python train.py --n_layer=9 --d_model=320 --n_head=10 --n_kv_head=1 --head_dim=32 --d_mlp=1280 --vocab_size=8192 --activation="gelu" --norm="layernorm" --norm_place="pre" --norm_eps=1e-05 --positions="rope" --rope_base=26300.0 --rope_fraction=1.0 --qk_norm=true --attn_scale=0.177 --bias="none" --tie_embeddings=true --parallel_block=true --init="uniform" --init_std_qkv=0.029 --init_std_o=0.0 --init_std_up=0.029 --init_std_down=0.0 --optimizer="muon_variant" --lr=0.00803 --lr_mult_o=1.36 --lr_mult_down=1.5 --lr_head=0.00561 --grad_clip=0.5 --warmup_steps=0 --schedule="wsd" --decay_fraction=0.921 --decay_shape="sqrt" --final_lr_fraction=0.1 --batch_tokens=32768 --seq_len=1024 --doc_mask=false --train_tokens=466200000 --steps=14228 --dataset="wikipedia_en"
MLP neurons of a small language model. Each row is named by its layer, matrix (down: output weights) and neuron, and shows model dimensions 160-319. Each number is 500 + 50 x the weight over its row's rms, rounded and kept within 0 to 999. Numbers have three digits each.
A block is one neuron, or neurons of one layer that tend to fire together. After each block is what it responds to, as a language model described it from the Wikipedia text at the highest values.

L6.down265:422549499556452505461562504515427528554481512498478522597471481420516440458501463468506370655520522379445551485512430506469556511569585559441457453479628385529540529505480515449519551480480504529556446544544515541530478507490466480525448547533495519525483540478345572596475504399595445482529503519547456508494473455594424488567457562415612414549450483540467483488503510494508497515389435457462473502581600486565546545465516480515399542532517419472487510432600507483549558479423457
L6.down435:452507508515439465481426493465467533516482562464435559485494569514592503453499491543576480433472473503348503450514395523514494477511464422516484448540481521406503561488509512536482545507522388435572435540571432469393495506603550517517421570472608583460543598475537595625438508475502486495570462488539552482557484528528580444511454592488507428458501527547607451558454525535485562463528438444510435557544501514512553443501479475527543526512422562460547510486450468434567513418483417
Token after a proper name

L4.down23:477477439460467531433460496525381463468452569543458469556492500542454558395533490541452510466463452461548519527475430552431509587527460467514514533542558587511620542520562551554510471526556552545551490508531534535496524495501531471433490576501531460529471457513537550603508545557469531553503480431394501453569528533470526535421348416500588504527496479505524499488420485504513488468510480541438313479629481550471536457477425522462481398456486407479505609456537544482512560471549586
L4.down29:539455552444541495499508533480541537523497492540603493494522464569387494426465448544528532503481440475490419444566511524534509576477474577462449511531445527560466454460446471484479571521466483452463552413537481484362571409476547489469523484422588509475411499547505416510458531485542628571472478490487483489579544606459598495513436533462529465476577561493440590513419504476526485503485454569442406397419490520478545441486514499500473519455424436487479494562507575409412511508517478
L4.down50:469439498528477523559473567495436458494421488499583518606479515396585488450569488441542405488484505516500363510514476572512452534440468555490529528511558535598585509459456506526441410537519506557498501500517594548490551470451408521535494471413532477559447419514577509525520421548546460434559526503434609559510456513438526524503488505574458553563477490540451524456479502546506631494500493586495483523571406505442422469466528571541527409487558491490532489472500532547447439490545563
L4.down70:483466440481542452540575477511601522565566525493475490468535501569477487523464507512530550539488508482527532534581447516475475536407518465625447527578465458449572468519480497509497535475526451573512527511531446431530556465550452562410503463613626548597505584461465479467493475482511488495492557476494534376475478548515481454542491384427468443486515502452468528594545544495526456535442525538548494483487502545459452480368451541516577542444492532471541484547559342505493530480366440
L4.down203:400429499429589494503470530504560556535532468465511420565541367425469489511531491454511378575514449540526587501518455517532456541442559422479516428506490505550384489531597442520504550415474547453456495517439474546542582510479539619564541522601493514470503545489521455488481455494563563540438545493603637544404474496469491502459465526452472431446484543543512455463406513483471448501447517446553463442488443511415464544530588491454441500583572616505530491471454460451396559473560502
L4.down245:447467445451480455559555434459437444605471451503501424511514520476468519552500538461545495450498520610548487581538514453518496413438424529601563532457533538537524508432416494550398448357492470428397418543509498408533525471515539476527570475477467548492509586536538478621528484477521572534533478512426481538521463451501470464560514493393488503458480464498514511486513475571519533498574527488513634512546484516512484512497604520507493479554372407433434556506518569426578555529503511
L4.down679:519591467562405496507492520565520549531512470558526512452597512548550561451486521514527474528479429523438560489558498540513404507476480455586435463484519517464527499550440507509508419477484508506463539471487464579575554511400536492573436511555451582449467477466469475549449554558509412530546459540543494566529487473527443498508418445447529580480529543525441558498530575502528473496519488609530395520532472567546499462442517472515497459472483497426501606489547499453487572473515422
L4.down894:484517439504529514464522508544430505428573643480572476539550483470475410560585452455492453479527425463606526555497437509489511481475479497483491436514611521497441537557504463543561417424510449502524499370425556503538549454457541458562429511530538531464475495458530554499465477541538481505514500591346465416541542517484503499564523507482552474477576537545551507514508537335406548517461491543494471485445501541565544438566504511550438485524602511552525539397553588461583541609559396
Closing quotation marks

L3.down260:456528498501536550598448424537534506481492523607504552512532482562419477492424566522553505483519516442462468566412376471494585443583486489477549467473511546440526487543503461493580546540467519519569516535569548483498569482523419476492424535636481496516559543514507442459366539478585472574544505520512444518522522494557534472394412554480477527501480527491462556577429535465567502504450423454508510569462495471512593512551480470419501462456469519640521548589434463516628498384509503
L3.down758:473500516533531497426386361511517476454511504470478525500411491462483515505475492479487558520516522526453610500527491407495519532517530406540444484497510522424514449603523513574614538469452478547499582440595451543510462592479524417503522494554491524541514521576416481508474549517455515464527538529586525491463374484584518568486519503465537524517439530627541535516565552501497586503509430408533406573492510475476555482533417478482487470591524449527454536501474481505572512539559523
L3.down878:526509519518498562534498443478443422577411515498464475515521411496538501421500496495520549540566596482366447514509518463450491479489479541460496562355476451550534481595516522546557486495523498595465478462547583548488490494566453450565497476583404513521455473620439512503491425529478460496547560614445475542466513613422472542584434502566519577514511495466473508390514535440471543530553463473524514568499498532571459532552528512418444532536491512425499360578513561472542383473468420
L3.down990:454470535435587476576464472612589488485501523330500493508501465451508580594534464519532463505498358455531505467519474502459564485551454478405529534555453444461519520386522543522420559490540566592495348472467578489500490566575430500455565470535500473469449485519549423567445460492490472495485466569458517430542411538507499480473541513496518566477520463474468421482448477466459369491454479519557534472573623452465550542551494571459526570574484507589474532431457467445557548501464454
Closing quotation marks

L4.down555:563442478484493546554531463574454445474431551613417412482498441496473528466579634546518424592540452470499537528463525560457504497516553505492458538525510535463538508458525486508493513562525567518568481560498599485503536476399574492448451497439490477488543480593535532516568502454505411513490462527422552456449464516307479468446536573604411529555539459492449473619546509421512473525539504569456549388531444438453535635563489543457388472535506510475447528528545524445481457477411515
L4.down695:558478462487482540480520508533530418520468511514534426519463477528494555516544437515538514488467446391573440407516555497498533480511427501517552448467562487471543461464571559448548497531499583490543530493525485524566535573614536575525522491479481449527458461431336459563455457538443501482543514461513471440480557487514530495552477490463526510456509446456648532537504481505520508451483481496494441455479509583506425505530504404402630518498541467446455453626442468460484465468578520
L4.down743:465487528495500535499436506528497504459509496597560595480529507441515501442477603558512462559554543504399517478515489494417540478507531452531465442520485563534576570584451535563443428426587602487546506522538503441540450428514391547405545505538451465571497589483543505516411485386442492408455478478476440524435533429515468546450513508491558395510623538483491437499513537482539482518482464490519524491491462653615576503454463490501613459531505382501540514459508559564544471457532524
L4.down817:514550506462410469523476582442534495533521484558557469487418576461513526508527436467475479440541421590434445548515479443589488491546489484531473456545520431444495548493383599501555578490500551456489552546488582594469533525421498575508554419473518410494518472523494544481522605548533467440634580400442516540490600416467518507510473499482517608509442585529547449541469418490473471488480520466450557556523522502561449496439531440500432504461500499474504519474446472465514508479497517
L4.down887:571467578494471481494514550413497474497577481334537527425492500464499510546519428551480556569534484515556592512441487498536627520524498451554449495439556498478566505546467462510429554486545578526522611442486559440467412538439540394475558459475501459531451528516457535503503470427518475491499458566448530499466516472545565467544538447525487448523479500500575511565571551512542583483412579509481448470574445528590462581496492545528469501538622482448526459610500487549591498496535502
L4.down918:434455438460519454449540492530416521593468557394476535541439459556457490502454490456503504538484543506562511529542541506448434481478400500448546491577413423476559501486515477540581503578485461512422491468563544549520452532538434484628502462513539552501511515498526494549476600454480486441492541519546498471498458415499523473502507496505520542499449441567429559434586472493476549470469502515537557495510565574508463410406518494406512500525400484477522553529611405428579470460454589
L4.down965:484406473532470405586455496465539502493519519456551498574601437484507496546547493625373448493517588457486544487448493509601519462435450533458510489463482549505575564451422495510460467536550516486417441476478422580422579495523491517513577474493560488463471403416477526535434461502532413541542445632507482511545448551493523439540427458481475591439490469518439490481528576556559509593519522472506474485468505455509491450507560442490518502502609490471475485509424530525521478527578530
L4.down1016:494446492456468440501521488524511534512455454548477437444467505576544425563591516527450520531501504539417567490532479462493556483585475446515483503479661507511542542597485474546447471528513503544363539446572609467455374474504514510439520505402549515510476533431455472456470524574447501508497532532547539517565451517532447491512552418518549442430504522477584489537508452460567491510456456600494497518580449395425463504422564472538517386541583634406548467529548513516470411574536479
Wiki section-heading equals sign

L6.down646:420548448493489505536479545544422484512511487387517555485478511495505539563502490540488388484571544563521442460493508451544535500434468511455426550446502534454500489555409515487544568433543494507501536484498559583626534474469496536475417502649555369567506495458476492454496518451581444603467640430543528517441482547546466541462452467513514625463518503491483524480505491402501462552533433507520566436493441603464429494494443539470482497427576597486515452621577470462455534509536488
L6.down704:460356529456529407492537524547441497557468660510529415614473589541534552430542447477503464468469463545446475551475496544403524504429482485602472442465556518522538439557496510474407517430517522424520547478494509565523520462541508487505516483534468533584463494518507593526543450514459546467501487519536481502475458494577480465449486393531496447563568474598486457478525599524463603526432478580564558455454470527545477506548574545544592539580380510524502504502540472535496536500543549
Final piece of names

L4.down439:481588530551521467513534489507553503562470516447496543491515489489523480347529460478513514496557514505474531513542446527559502518529468448542432422424424519492555479406393508553499533503473586541492555601466489425480495522443485459530537523441596537501458539550510549469510571439521530547471520428464510544483414467531471577437481525585532465549505443612455421470486512483524471555399450587427435460568525504520583475448551475513484617545524534501439523476536497434429482438496525
L4.down519:519551449515526536561470508500500503412476531491586529599440503460553522604501371471528358469542527570449393504471485530536507538483480476444485466514544575554463541538548519480477463495571492482534415573433458499458504465480450568593510618505547473520565523572548511438437558531567566494512519500515527471560596537487528519511582561470492517413406388443531535460477440486559464513467531540504543500448530547453554500530458472442572514486500464566511480456525539481570498412387445
L4.down577:504525536442481467502441565575495505499526534510533448550470495484523464501506520441531412521536541441514558495461512598465459444478522556550422452474576421474469478577505571556429594560541502481542477532470398463461505504418478552489490601498522492572492577448528467423458512417430525562569536572562558401563560546557549465488550425454561490498521491478477542523495482533470427469468525543444437402461499554402520537513475502492492443521551529524507482596494530474481473542552480
L4.down590:449580520487587495514491490491524579466569491451561603486537488559517545505596519515558506481485538470468448541476431424532535498552539561420514455550560517440506454543434498497483464550516492488419449545559533493538574516522492380420505401558482455563476484485487496495542607502538485528499468529523577636506466517392537420459384549574515454462515474567466468493487505392548517542468455496398473548556442504531577463505508451549533549529444484475510501620472552409472496487521508
L4.down816:512549523496571519491554484586483563516577553531496496528544527507647593358514434515453471485607500502518552439495401512534499475543490494561472508582494505505517575490520498517499511491534554488431530599520445597463566541473478470428563441634425486504484469448449465466564594504501469508543575547541493514474507510607529465492472521527517479515347406498368545487570553498532487485451538562449399516511501589501525574503522395476559524524427466475474515434423584470516421520505608
L4.down1040:550475434515458422473477490494541502493522406462567505581502376579485574446538527459494542567498586477319483425547430566475558567514520514453390441439463511411597386552451557424464410452525481505434516495596486414404513596494501479547514556515492515478399543511491498553550545488480537478459502556493463496428482489495512559508467481476414636564455460493468474529590483472489479536469529506493381493522501528568608498448460468477532606584500502512611616501452513499475485463493520
L4.down1104:558580451526479516560505518494439633458497476495492462516492530523483525549598546455472567478510452537465435579491545544488466470456432463499522459533501461534451590549550547556488502539465554543533539589423496458484501461437611432442459567504412494509575512584475513393504493537439521561538505515477584517350522451519390597420496438491525446430464466433468528502515458464544492480547569610581505436539519520513597486484527560490556421495489490498427476555510499450484570513520455
L4.down1208:435492579535553548536446501547460455515499552373499510424445515489467463498490421538485579529440575351472556481491489569462488513510473441502530479511449482584592407507497585484510598471521512553442440537562470544477405487512530503493467553497390441563436443497437519442416510410508446488534555529503424490534448517509528500464516496509481534538432486495536505524474524527513465428553525545590510558425486461514568502535568444561513496474428514445594536460514500554461420621522466
Section boundary breaks

L3.down0:549475466603454467564432505439432518495465532551429523417512601527430486541625488522503483479518515598405426453537444492531480468495507429482553473466528436488412546425483516569538503461511550464490492400409581457606487527467551509473451516477585451520456516442419475513476568544613531431468500465492452487530405499478482498550545485539435499493495586459532461414604515531554484555551458409552437475531545462463438497463488590562490494460519574563523535503399496482573446574492513
L3.down618:518499488507502484517596487447536528506481479487442563377457516477491556472415473513488431455522497534566440495524554526576510530524501448477520545397499443503445411599439499594539503472539419442457490502545554523434550487469566395407574519527439506475526546499443420490544599595507523464544459533467480603437517541544451576521435552467495574469424497428505569472512442574553525649450480447536537504600527459497384439490513419525455484489447395636525486509473448475531478392423474
L3.down727:572485482521524459552497526504597509498448517517419484489460538412450416489564534552596539433489463483448479418456618556539464513604524505549575459517488507558523552526491511500514463518473512478514497474481508598455512488465506494532549504457445472547494405452528529537522537486471463469520496461574497468515508537581500574450537482451451497541461536540520462442525562579483539556458439415442554479513540394530525508529506584512526474483585535532532520557495578399623517516448605
L3.down746:538529459592554501466587553491550461546547470588515573460494491517428472502568543557464506467510559487588518404527430497591509510486450451501426510472499530543507452525511574543481598489457488420548512481422451453473478459545501394462489515526520496499521470579610581406498531482604557493506563499464553523522509424428466509585433507541599455426541534480450501406528482515543420585489480489502494535458439513443432532546493481553524519396526513451503516528589513431504510421512489
Foreign name word-pieces

L6.down5:493420578510451555580494589497588523511437375393468441491532556464610484451479435458584571514564447503475488567526510425458489568492568463499498474572480477505519496526427497539509492520508475457467489490546396479510507498456402358530425466466489600406484422457457534581481506522491521571524464489414517469508499526539490518518413473534597511455460551560528453482406538500474462660499473508535514524429545475430448488566495498545542436504595517482495596557452505538576520511546438
L6.down993:433363447433441531570570528509457445559466422413525542491430481556418488640472594522537442549491519488477568509510417462469535502511534485483438514452546370529492428441483487494483533460536475524455582481554594552479473486492512534408455464479508417541541556514456553550487424366563474445494501512569468490489461504558492546497522509498536540554362438447428440537446532566489573536496551581496515427507438489459486532468444480521491605456480533544518516490538477500443496492525359
Boundary after named entity

L3.down395:510497473529454515489569521449389519479493468506512468556559478553443565490474446512507488510565480497454510480480513547579499530518456455406530479564506489449532440528510416453437587475582496495493423475510465568505485507506423482531503438502426546491568567430526491536519596588530465512409465545517482507573514483514549432439524459525442505559487519490430392456553406602599498519563510492463561523497457544488471550404477412532568578531549484495575468530530526469436492468387558
L3.down754:540434506511495478484483503550438494547505481531404497516543505503618514528527507532524568554525458495431462442484467501646590600524462485360563481429437489502389518509431450417484546571492521484405494449515541423559436472553455564497491554510490510470542560568413504481538490485465498414445467498467499441520476401473551479462578441495458482428620600567453516565515480522558567466448425461534529499516544540511447516505461415594471490586483472420470418496437493494535508476513559
L3.down1056:520504587492456493399581505479541428502460501481463532472493445494538515451442361491588448504525565573451530502544479469576510483570545479495448440466485481554485530493531463558511517508527476443555447551537463542471512569487454491505534641483507446385514459484494569519508494536599536457458547416470540498420515553582453513476488584499434562437497495451430499506464521452454487516483437489402521585484442508520430435493521591580472499470583410428496509475521612492499421507588508
L3.down1270:443449535426540470528539464572488499455507444441474527511479527598584572519499510517496539495334555534478475495488490498440521464491507508365469558526480458513512468445403499502481470480473501527502471394503587560434508505380550488523523448454423586483491485471527536494377456603430535473519517477453537476558558518510477446465557455628444492564531468557556508453479482501495474525447561379498517511463557418497528466506438478436512613466428486487541505493432523490422541591488603
Wiki heading closing equals

L4.down154:468521495512516526570506544437476575576580415417508526531524508495497466577578529527509561522535543536465557476484465517549557534466493535400406470422416518434432439555556535443445491506503459601451536457458476465514500517578462443471539528558481530423479554490547494576535490607462488507570422506373563507465494621497431459436553559513558407514531464518489584566515487489447420598411543465532437487429525595447537455600420492488470499460499481495509453522497528468450466461568539
L4.down428:436505482557394467524494463543532484465543451540543521497442545398564550439532588452512479511499517505515518432437589550526443451543486577420532403528517488459495500606548470472543484488465441494537473545514465511475441498488514491553538386507466462562438554547467457531486422434479453396602488567488485563525541418509532506398518498519512486456508451526504541534505593456484465490415446512424531436529457478449458485542508496493471533577420433577404560492505439461613495521510556
L4.down431:575531551529485559420507530493444481501516461386476534504507542515448444485486512494606564478533424467529492435531497508402576508530489431475501459562581493505542471515535577527398423524506543453567496555455641501465517535597543452572565538452563520448485447478480381516481514508558469523532514547486486496505494434519421523450469429494464593451521496499468498466517404445441479531472355530487431546526576524563473568556534445469529434594513498494494470518526424508441444512462526
L4.down497:579417537530532541494480493534429623500526525383514525419492473514452488507606477547401533536532509532517472459457485559480537489572436494478452497608457489536470495514527521518420490454574548446487443550548477510442491476448497525486506571557426551541536478505501420440501535535562544434517499499479511467591566538513478513545408491499496452525440414509508539459490441460493469485524480454480509486569570441469589521494528468500479520547519388426492501598503535450472518503498513
L4.down602:505552489389578533488526447463460485545492566461497484494459533630521525482387578557448465500521546493431503394576500514481540580453470495484500633500425456521513446452509496481440644467420516580458493505492536486552457481442496505493549497552542448431525457540542449482459541532457534538523476544538537487496476410613571459487589514471545524558532503402478424504372535465493420535537504602529472441482407564460569468551460486528597563473541564493436511523428607467497538505548483
L4.down779:469485576498476577407467422487478535523456515418476478411482385516482439576475517535462509470479548511504566486510536529490502489487462531490554452486477421487455531552538488512419454475492624448512503531479482548559563484486449385515438470509512504543425465507508543466596540475461535533541533455534552466537493585437417575536528431494460499446486496447447458478554572445500496481518524535553329488613489590533527509554473507557448410466559516594474526485521508464625461523500572
L4.down841:492545582544568517516496596581517456470596469467503524495511562482549524553563502517531452453421496463401513415428534499558521500453530404553437416527565584548624537496444559503446440540518475444504494476515482518544524592663487422552455366403476413451432379500462480571502539551516493513539417465461471433519470447589436545545536595576480530459502514512556469548483546406525500622441540481543539505388510522397533549435454467480461563431382489528513513464513551542485470508547442
L4.down948:481525500597446503409534493557486615510505521311507528485580470486446565508579469410455524501579462392438525492532471444553544411629496514557576509445484460484513487448426496502470430538494435516457469505480508572476585511498527492574590504484582560566508472579554504484450468541413474569567507497529507513582535460488432517516464459483518539563467472609489513450497580448534546450519460622589438575485540472493578377476513546430516420545479481578494465520484525551420467506528530
Table cell separators

L4.down117:500440530517521532485506338529525495533421497518645516421548580508421561430518523492514567521605421510441537523481534471504529547450598486440498457402561497506492450484389569466558480598574466412523524500493509487489524446612481439540436564469522524463519515484530484442405590430546500469478439545458497457513530533550525606454497458463439490381483483552464470408466439424479582454416456493616568464515489482537519580489495444475446458525563413494410495522486491510594550493510540
L4.down217:500527509514525448458471483456549561521595435555499603480479545529446498400533464501504482512502553443428553567549497443566403491458508451488489542479593506537495440483415538417386506482448429448456440541540541454466535571562464457456544539475475579457419520514510590481541542431522535521487527450507508435527453475486454473542505456551523440512423382586429494402463559519530541429647455409569457522543505537496448510494588509554471596585440456508454543546553475607594455431517582
L4.down618:446522489435512406463461616523499426455466518507512503415551550507454507537446461564543497514527525596426413575591470537410469487573510449564517485427516472562407495462469550465530567411560540409473531554581484479448549435493563429507532473520518457523464595517515440484467449449521589551491502517526523474460504453510549486482446551372435586444559435533410507591492428463479422464599505511497455471507488542493517467504573496485525462484452412532487494557437500560451422523522507
L4.down703:473516437483496479491489448520423531497482491523604500517553482506566568435535513445493491428497482520491543602455495515467479575554486535484537455418518471514485428633551461532617475490526553453420466559448509546532553475518508555545537455505494488450491441561527528501489490481603517474561525550590582512584548445572493487418456423447527506538514496591455567438464470535533430536542478462593433483415552550468510549502587464381517519514390441529552672529518528428514517411468609
L4.down978:501450434525503484595446440375524564469496516485514477558447472456485519487593477489530564495531448573578410441473541463447598495533507526516404512472455431475591582452488416494586533481483456502585522543507580520538473514518484505475498445458489515453555432516525426529495447473436510443554415434418552573603496622532526449421525516574510466483561463390529458412395432446484453511589474515524485477523482532571574428467537554551555384500492447524445490559470460521562429478515609
L4.down1013:486520495507474521449598464517489486440523528383434493589502464462472453448443417553483520383530547511400439528409478480465412568498442500459505560462525496514527450441483388530495489418513539560430431480479542517465449526463542537449444493492445479393488480495475559462524515473523477598544523422518515496498505501440564530435415588483502594566486526492486429443542432627528626671499430510574484464539500422547523498553560480555517512453513511526548489510581517521561401524511550
L4.down1223:514598480473453497480449515433435503414449478423454487563480401540468446554520552626482480559449544462417450607450533520491489449481500564392492493475480519517416578551447554446483538578464447530516503573477433572500556460518596511511485470462552516396552523618504499493483480518520504537482512682450504518506460511466479492518392431472530445517501498542539511459471511510585528445481476467526546511553475496414586514472494512427455497488538529522535466524596577412551417349531505
L4.down1264:485510512464440557559494443410403570532501414546416485508616587523425542568577531478455502523516514486475555581577517417508500542502392446451448482461542507478528417513447510500446454514558385618425452550505471494594447512521487489517402458529528519498475450484434517481426515584521553460578543490517505486466547431530467553466439553516525409542475350479415475428437541480497511465461434497555506548512573542524513496517455530532541463481560448536465513475509565539546430496568561
Mid-name word pieces

L6.down324:489431556524502568580525506534526524498519541350578566467515494516479455523594426584469549445491487505515517542493401500496598518516492500497546458494428527428508531451455520466473515482516536500483586481495500484446522516499481528557568479564555470536477481600511517428505501499632514496551460510524499525418478511534518543473507423596512424488517488460505483537517544503549633450460539504509543502597518461492517524447464529425510442528594537518429489513484489487541405465449543
L6.down941:509467529509529428503534505541533471509603496523581540559559524499475539464489496464501507552564561503513466478405480442524562430501556536476520436509421587581476543505446485558407494434555473482466533485566511408425605546466489439505517568542476515502451465501431524452440563491601484482443509544525512540487507488506536509452403471489550467418436432504465517501524516523516463513447544541502553553541536493478519399566537460454603481533471448508557537542457573567515528477516494
Wiki section heading markers